Weights of a small transformer language model.
Size: 12 layers, width 160, vocabulary 2048, 4.77M parameters.
MLP neurons of a small language model. Each row is named by its layer, matrix (gate and up: input weights) and neuron, and shows model dimensions 64-159. Each number is 200 + 40 x the weight over its row's rms, rounded and kept within 0 to 999. A neuron's up and down rows have the sign that makes its largest values positive.
After each neuron's rows, "fires after" lists the tokens most often just before its 100 highest values on Wikipedia text that the model never trained on.

L9.gate284,242,198,124,154,206,240,211,257,206,169,180,213,249,238,216,211,182,218,187,216,186,274,253,246,253,183,193,192,184,128,256,223,237,177,197,216,196,188,184,155,248,245,220,194,212,166,179,233,165,184,167,244,295,175,176,197,204,172,178,203,162,250,202,165,164,162,233,186,224,200,88,253,195,236,176,178,197,194,147,180,285,213,254,195,179,255,256,291,210,231,169,138,232,224,233,196
L9.up284,189,231,185,159,139,179,195,224,307,139,159,252,192,204,187,245,196,202,122,240,156,232,212,185,196,156,144,169,261,226,232,250,89,166,202,264,194,222,163,187,239,122,174,152,203,184,188,207,144,145,210,193,260,127,201,162,206,181,151,129,186,197,176,187,188,158,201,172,123,226,165,186,215,192,227,100,204,263,240,212,179,250,234,206,166,196,261,117,178,202,172,195,167,192,217,210
fires after: " the", " a", "The", " The", "if"

L3.gate374,184,164,188,151,201,167,231,268,211,211,168,228,140,204,150,152,200,198,204,148,229,153,151,268,194,127,220,261,247,204,221,111,230,185,245,250,213,287,154,183,150,155,221,209,211,195,176,234,193,136,158,238,196,215,237,176,156,222,213,248,188,192,239,180,200,226,235,168,150,178,275,215,278,171,197,135,245,192,170,169,212,102,134,200,186,212,158,158,207,235,242,235,200,231,154,204
L3.up374,237,197,94,165,165,228,158,251,186,226,193,194,198,255,127,207,165,212,198,250,169,246,145,219,198,271,157,179,74,218,198,209,221,209,206,124,203,194,198,116,197,165,229,236,210,182,183,169,227,266,151,162,263,220,142,104,203,210,294,190,235,208,229,213,280,182,143,166,211,223,222,211,235,225,155,232,227,213,273,242,254,180,221,195,252,270,168,236,190,172,234,185,206,264,201,159
fires after: "C", " c", "M", " C", "H"

L6.gate180,229,218,210,178,204,244,267,214,199,196,128,186,166,218,245,177,176,137,179,268,130,108,264,166,225,198,146,189,213,195,222,187,169,195,185,216,196,196,190,205,208,160,197,127,198,308,167,142,212,215,210,260,183,148,130,242,199,238,118,201,182,203,153,205,178,208,285,193,171,193,244,139,194,184,215,122,203,159,153,190,165,217,147,186,212,175,227,170,209,145,247,185,254,191,159,183
L6.up180,276,236,266,226,142,226,174,199,204,275,190,233,272,164,215,194,153,214,252,123,188,131,199,124,115,203,239,197,143,173,214,238,210,216,168,163,251,149,203,231,205,239,289,231,219,217,154,239,183,179,214,193,211,212,212,201,225,197,93,163,146,263,153,137,157,183,231,165,159,134,237,217,216,218,245,203,245,197,227,141,206,185,253,210,254,130,252,239,197,199,158,182,113,117,222,138
fires after: " the", ".", "in", "ver", ",", " The"

L5.gate215,236,233,180,183,178,202,137,205,254,226,196,208,236,136,235,175,171,185,248,191,169,149,237,222,184,179,164,200,138,238,132,213,269,226,158,141,221,136,197,249,154,175,159,223,213,253,209,183,153,208,163,225,209,164,175,207,132,226,199,207,139,163,296,179,169,243,208,287,208,265,196,199,236,243,171,163,215,236,111,195,205,202,200,237,183,260,227,143,214,223,264,219,198,215,168,147
L5.up215,258,241,197,231,187,242,170,199,155,197,182,248,259,189,232,299,208,300,244,180,215,211,156,265,178,201,198,169,128,126,139,247,193,224,272,135,219,224,188,233,184,226,195,312,253,240,218,164,134,216,214,172,187,246,172,199,205,174,215,188,186,199,269,164,164,184,146,225,230,193,154,223,178,259,221,196,250,205,191,167,218,253,139,143,168,211,190,148,285,240,185,249,173,202,242,262
fires after: "c", "cc", "ri", " c", "j", "it"

L5.gate164,156,205,202,183,232,193,187,264,177,157,145,218,197,206,185,216,191,114,253,230,215,220,204,171,240,242,143,192,216,143,172,240,166,139,242,260,219,136,261,94,270,233,202,296,248,119,256,257,192,179,268,148,130,157,197,148,225,245,157,244,159,282,250,239,176,215,282,226,204,227,204,169,251,252,277,215,208,148,210,216,190,220,163,201,103,125,230,147,186,217,221,192,204,145,235,243
L5.up164,212,259,198,151,164,217,152,221,222,120,238,257,223,235,206,301,209,153,227,261,204,224,283,186,188,221,199,206,120,195,228,121,160,182,196,151,175,164,249,254,212,208,193,205,183,272,235,259,261,235,304,188,161,251,209,116,263,265,218,166,189,208,192,275,185,192,245,275,225,222,224,253,207,167,171,250,207,197,213,196,191,155,201,209,194,246,210,234,219,131,231,172,263,140,171,165
fires after: " Ma", " pre", "e", " con", "p", " Me"

L9.gate226,190,212,243,227,274,163,170,210,203,213,163,187,220,197,202,126,204,232,245,227,243,171,194,148,218,247,149,114,174,160,148,262,160,178,177,189,220,164,162,224,204,200,188,209,260,241,176,148,199,140,169,278,148,254,140,181,178,197,238,131,265,143,233,190,207,143,253,246,155,223,249,189,263,232,164,197,263,205,131,190,215,216,191,168,210,159,201,145,219,162,205,195,124,224,185,218
L9.up226,233,200,122,237,170,216,210,181,170,262,241,242,255,172,240,188,160,259,177,200,196,111,221,239,273,134,168,163,233,185,232,167,163,206,176,216,194,225,174,241,200,179,190,177,220,243,172,130,157,191,176,198,219,173,231,208,188,161,218,265,158,227,201,151,131,133,182,171,234,204,252,171,187,230,193,162,232,234,186,124,194,238,195,162,221,191,167,190,212,270,205,156,220,123,220,142
fires after: "mp", "im", "ri", " f", "w", "c"

L3.gate158,205,228,167,189,176,213,247,194,201,231,199,171,190,151,123,146,236,234,172,238,147,250,287,258,151,151,176,227,219,171,212,201,172,187,169,224,178,252,214,179,140,215,233,199,209,211,132,236,198,145,212,240,231,191,288,190,160,176,175,218,187,191,224,232,127,249,283,261,218,157,182,285,191,205,182,146,224,212,204,157,265,173,229,138,163,149,206,255,220,149,226,150,178,213,243,142
L3.up158,220,283,208,226,137,237,220,169,178,209,174,242,260,121,158,210,206,174,212,190,198,233,224,140,226,149,236,182,131,153,275,161,179,249,203,245,248,203,238,198,155,163,183,235,164,272,255,263,223,121,220,229,154,140,155,184,217,222,183,154,217,153,153,189,246,280,187,202,241,237,251,182,213,183,233,278,204,171,243,157,262,160,201,173,144,242,187,230,225,186,175,223,186,221,257,220
fires after: " the", "ell", " wh", " The", "s"

L5.gate216,215,208,249,183,217,207,217,223,225,234,180,209,283,218,147,140,213,142,226,234,281,198,126,238,193,202,151,249,160,199,211,140,244,156,219,251,249,227,244,212,216,209,186,242,229,212,273,181,142,184,211,229,145,218,215,185,162,244,146,237,141,75,178,204,156,147,171,236,204,164,188,218,133,278,274,234,177,234,169,255,219,225,115,182,202,192,182,228,247,201,212,137,179,176,208,213
L5.up216,252,163,183,236,244,89,137,209,253,164,175,149,194,175,205,200,129,150,213,218,282,230,194,195,203,171,232,260,202,219,169,223,236,203,169,219,239,158,194,162,144,276,179,218,224,217,172,235,184,155,219,218,212,137,225,156,237,166,189,153,129,260,246,282,148,217,183,194,268,214,195,110,178,231,273,245,237,189,284,268,161,200,262,138,234,109,180,138,154,157,227,175,175,220,200,164
fires after: " Ma", " O", " Mo", " Go", " Me"

L3.gate113,239,278,229,147,285,169,212,167,151,146,222,133,227,228,228,214,264,163,188,199,123,200,229,208,227,241,170,163,180,146,176,213,116,171,270,179,254,173,196,181,264,140,160,162,249,253,257,158,191,291,212,160,219,142,164,201,242,253,237,257,157,218,135,224,142,184,147,229,195,225,168,269,158,226,190,193,229,210,230,195,165,206,94,229,233,237,110,184,188,240,235,230,181,196,224,196
L3.up113,221,150,284,205,176,98,189,166,208,317,194,174,184,180,248,173,188,263,198,161,161,110,210,232,169,166,227,258,234,208,191,213,213,227,256,236,178,199,212,254,217,149,181,145,212,243,200,222,271,200,256,202,174,198,245,221,160,243,155,206,127,149,169,290,194,150,231,201,281,188,179,241,211,183,166,173,225,211,226,218,228,195,209,142,215,246,177,190,151,219,197,211,136,159,218,236
fires after: " a", " (", " ", " se", " pro", " V"

L6.gate108,145,278,226,189,284,158,204,170,225,248,232,163,269,218,179,188,183,168,216,220,201,134,193,282,222,173,77,195,257,162,192,195,163,224,168,169,183,227,254,210,210,231,147,163,174,122,281,133,189,199,192,229,219,203,206,264,208,192,228,209,162,137,255,195,199,204,167,293,218,177,167,138,293,201,148,207,192,229,127,212,195,170,68,161,220,201,149,213,189,226,285,165,157,244,276,157
L6.up108,239,256,230,217,223,187,186,173,130,168,184,201,208,193,241,189,132,141,114,159,178,224,256,229,159,180,119,207,216,161,171,243,193,149,140,255,153,208,243,208,162,209,202,255,233,200,215,181,195,226,139,209,203,239,156,237,159,186,248,194,170,189,194,205,247,199,241,257,170,160,171,156,181,166,172,201,272,234,197,224,192,280,214,197,243,265,206,228,250,245,171,207,162,209,209,256
fires after: " Mi", "or", "ri", " Cor", "l", "n"

L8.gate136,159,140,225,268,199,240,208,169,166,143,207,212,220,237,124,201,169,164,118,146,147,208,208,152,214,258,160,276,193,141,235,193,184,158,232,183,258,193,277,178,268,227,182,231,271,257,208,237,222,220,225,209,205,134,192,130,204,248,138,182,137,168,272,215,250,191,239,235,214,183,108,174,219,243,151,196,219,207,216,180,156,260,210,171,153,217,198,199,239,270,213,184,174,191,213,197
L8.up136,195,225,305,137,220,156,165,191,204,166,178,214,200,266,156,138,195,147,204,186,233,208,269,163,213,205,195,196,167,231,160,212,218,204,266,245,156,246,178,162,253,192,128,273,166,226,156,207,159,160,245,169,224,204,123,202,128,139,139,199,214,160,219,243,229,194,229,240,200,167,205,125,121,207,274,250,174,174,224,188,227,154,156,175,232,117,245,220,162,114,187,150,238,223,173,232
fires after: " con", " Con", " pre", " de", " Re"

L5.gate428,220,284,225,177,263,179,239,165,235,208,227,177,225,189,213,168,182,74,260,170,140,183,237,205,261,215,215,173,232,161,152,309,142,163,196,239,212,231,162,198,156,274,180,128,210,223,242,161,229,194,257,265,242,258,166,165,238,206,212,198,205,179,182,290,186,161,176,266,152,179,264,149,230,212,298,190,130,116,171,203,222,271,156,149,217,183,169,177,208,164,229,227,206,208,193,169
L5.up428,131,186,238,125,245,240,175,177,198,169,208,214,167,182,206,143,207,132,199,186,190,173,199,162,249,140,308,159,193,196,182,256,99,142,257,211,180,193,246,231,208,156,153,189,200,251,193,208,185,175,187,162,222,158,108,234,246,173,146,149,192,197,202,229,190,212,257,201,207,151,208,177,220,159,221,187,229,203,234,259,192,188,204,213,260,170,234,180,205,171,211,222,191,149,209,180
fires after: " The", " the", " who", " a", " He", "d"

L9.gate198,225,204,234,223,288,149,215,183,182,154,175,179,191,189,216,191,224,257,195,229,174,215,245,211,207,178,264,231,153,166,136,246,155,192,203,202,164,162,172,192,183,176,211,196,198,280,237,132,228,240,219,234,104,229,297,145,146,193,155,197,208,244,236,175,167,216,193,220,114,191,216,172,234,263,301,148,209,189,223,274,206,216,248,177,156,165,231,181,209,217,282,177,182,246,239,222
L9.up198,218,197,218,151,146,164,202,181,208,231,205,202,184,170,200,227,244,217,208,274,190,146,199,218,178,211,141,237,142,207,167,184,168,229,251,188,238,239,158,167,206,210,194,231,139,288,186,190,232,227,283,325,182,204,172,201,221,135,180,164,233,225,216,214,195,162,203,191,245,201,199,187,159,143,278,260,258,282,250,173,147,262,182,133,150,218,150,192,219,178,248,227,140,166,154,168
fires after: " a", " an", " no", " ex", " se", " in"

L3.gate91,246,268,220,185,230,160,174,216,179,227,106,188,270,169,185,167,223,206,139,199,125,186,211,261,259,193,184,209,176,186,193,230,159,163,202,186,184,164,177,195,195,175,198,124,226,220,232,208,164,268,235,222,231,229,263,219,228,285,193,193,165,224,185,212,195,246,261,165,255,207,193,206,267,221,175,237,202,184,225,205,152,229,166,262,150,215,279,138,233,189,209,181,161,194,140,219
L3.up91,247,152,237,167,163,153,247,146,170,256,237,208,225,204,234,167,114,236,197,101,141,177,190,207,195,220,207,250,232,117,200,170,184,167,192,245,200,232,190,252,198,199,197,157,201,144,186,262,143,236,289,230,215,157,175,306,265,160,176,229,246,205,229,158,269,203,241,118,205,187,152,245,203,165,199,194,185,209,194,247,221,214,155,246,188,188,198,166,268,110,209,112,233,176,198,171
fires after: " a", " (", "-", " \"", " in", " A"

L3.gate565,209,217,231,222,159,176,215,205,212,223,201,200,200,206,184,146,187,197,208,190,177,237,228,169,248,198,204,287,250,179,220,224,149,201,235,228,190,189,180,181,211,150,171,232,170,176,228,261,228,186,201,98,209,213,214,76,209,249,225,225,245,130,220,273,221,230,230,231,182,188,193,223,216,203,207,137,179,93,191,194,162,166,109,198,131,180,197,233,200,194,201,177,234,226,254,237
L3.up565,146,201,143,144,231,225,290,223,120,182,231,185,160,252,260,243,227,247,235,174,172,248,261,206,260,144,206,185,258,199,215,213,178,218,164,248,226,223,208,255,237,239,263,224,206,190,175,206,220,188,143,214,204,185,173,146,180,196,197,227,176,164,223,137,179,174,223,216,132,113,192,260,202,206,133,194,198,194,267,161,135,202,213,272,214,244,175,232,169,168,158,200,260,178,225,189
fires after: "p", " p", "P", " f", " F"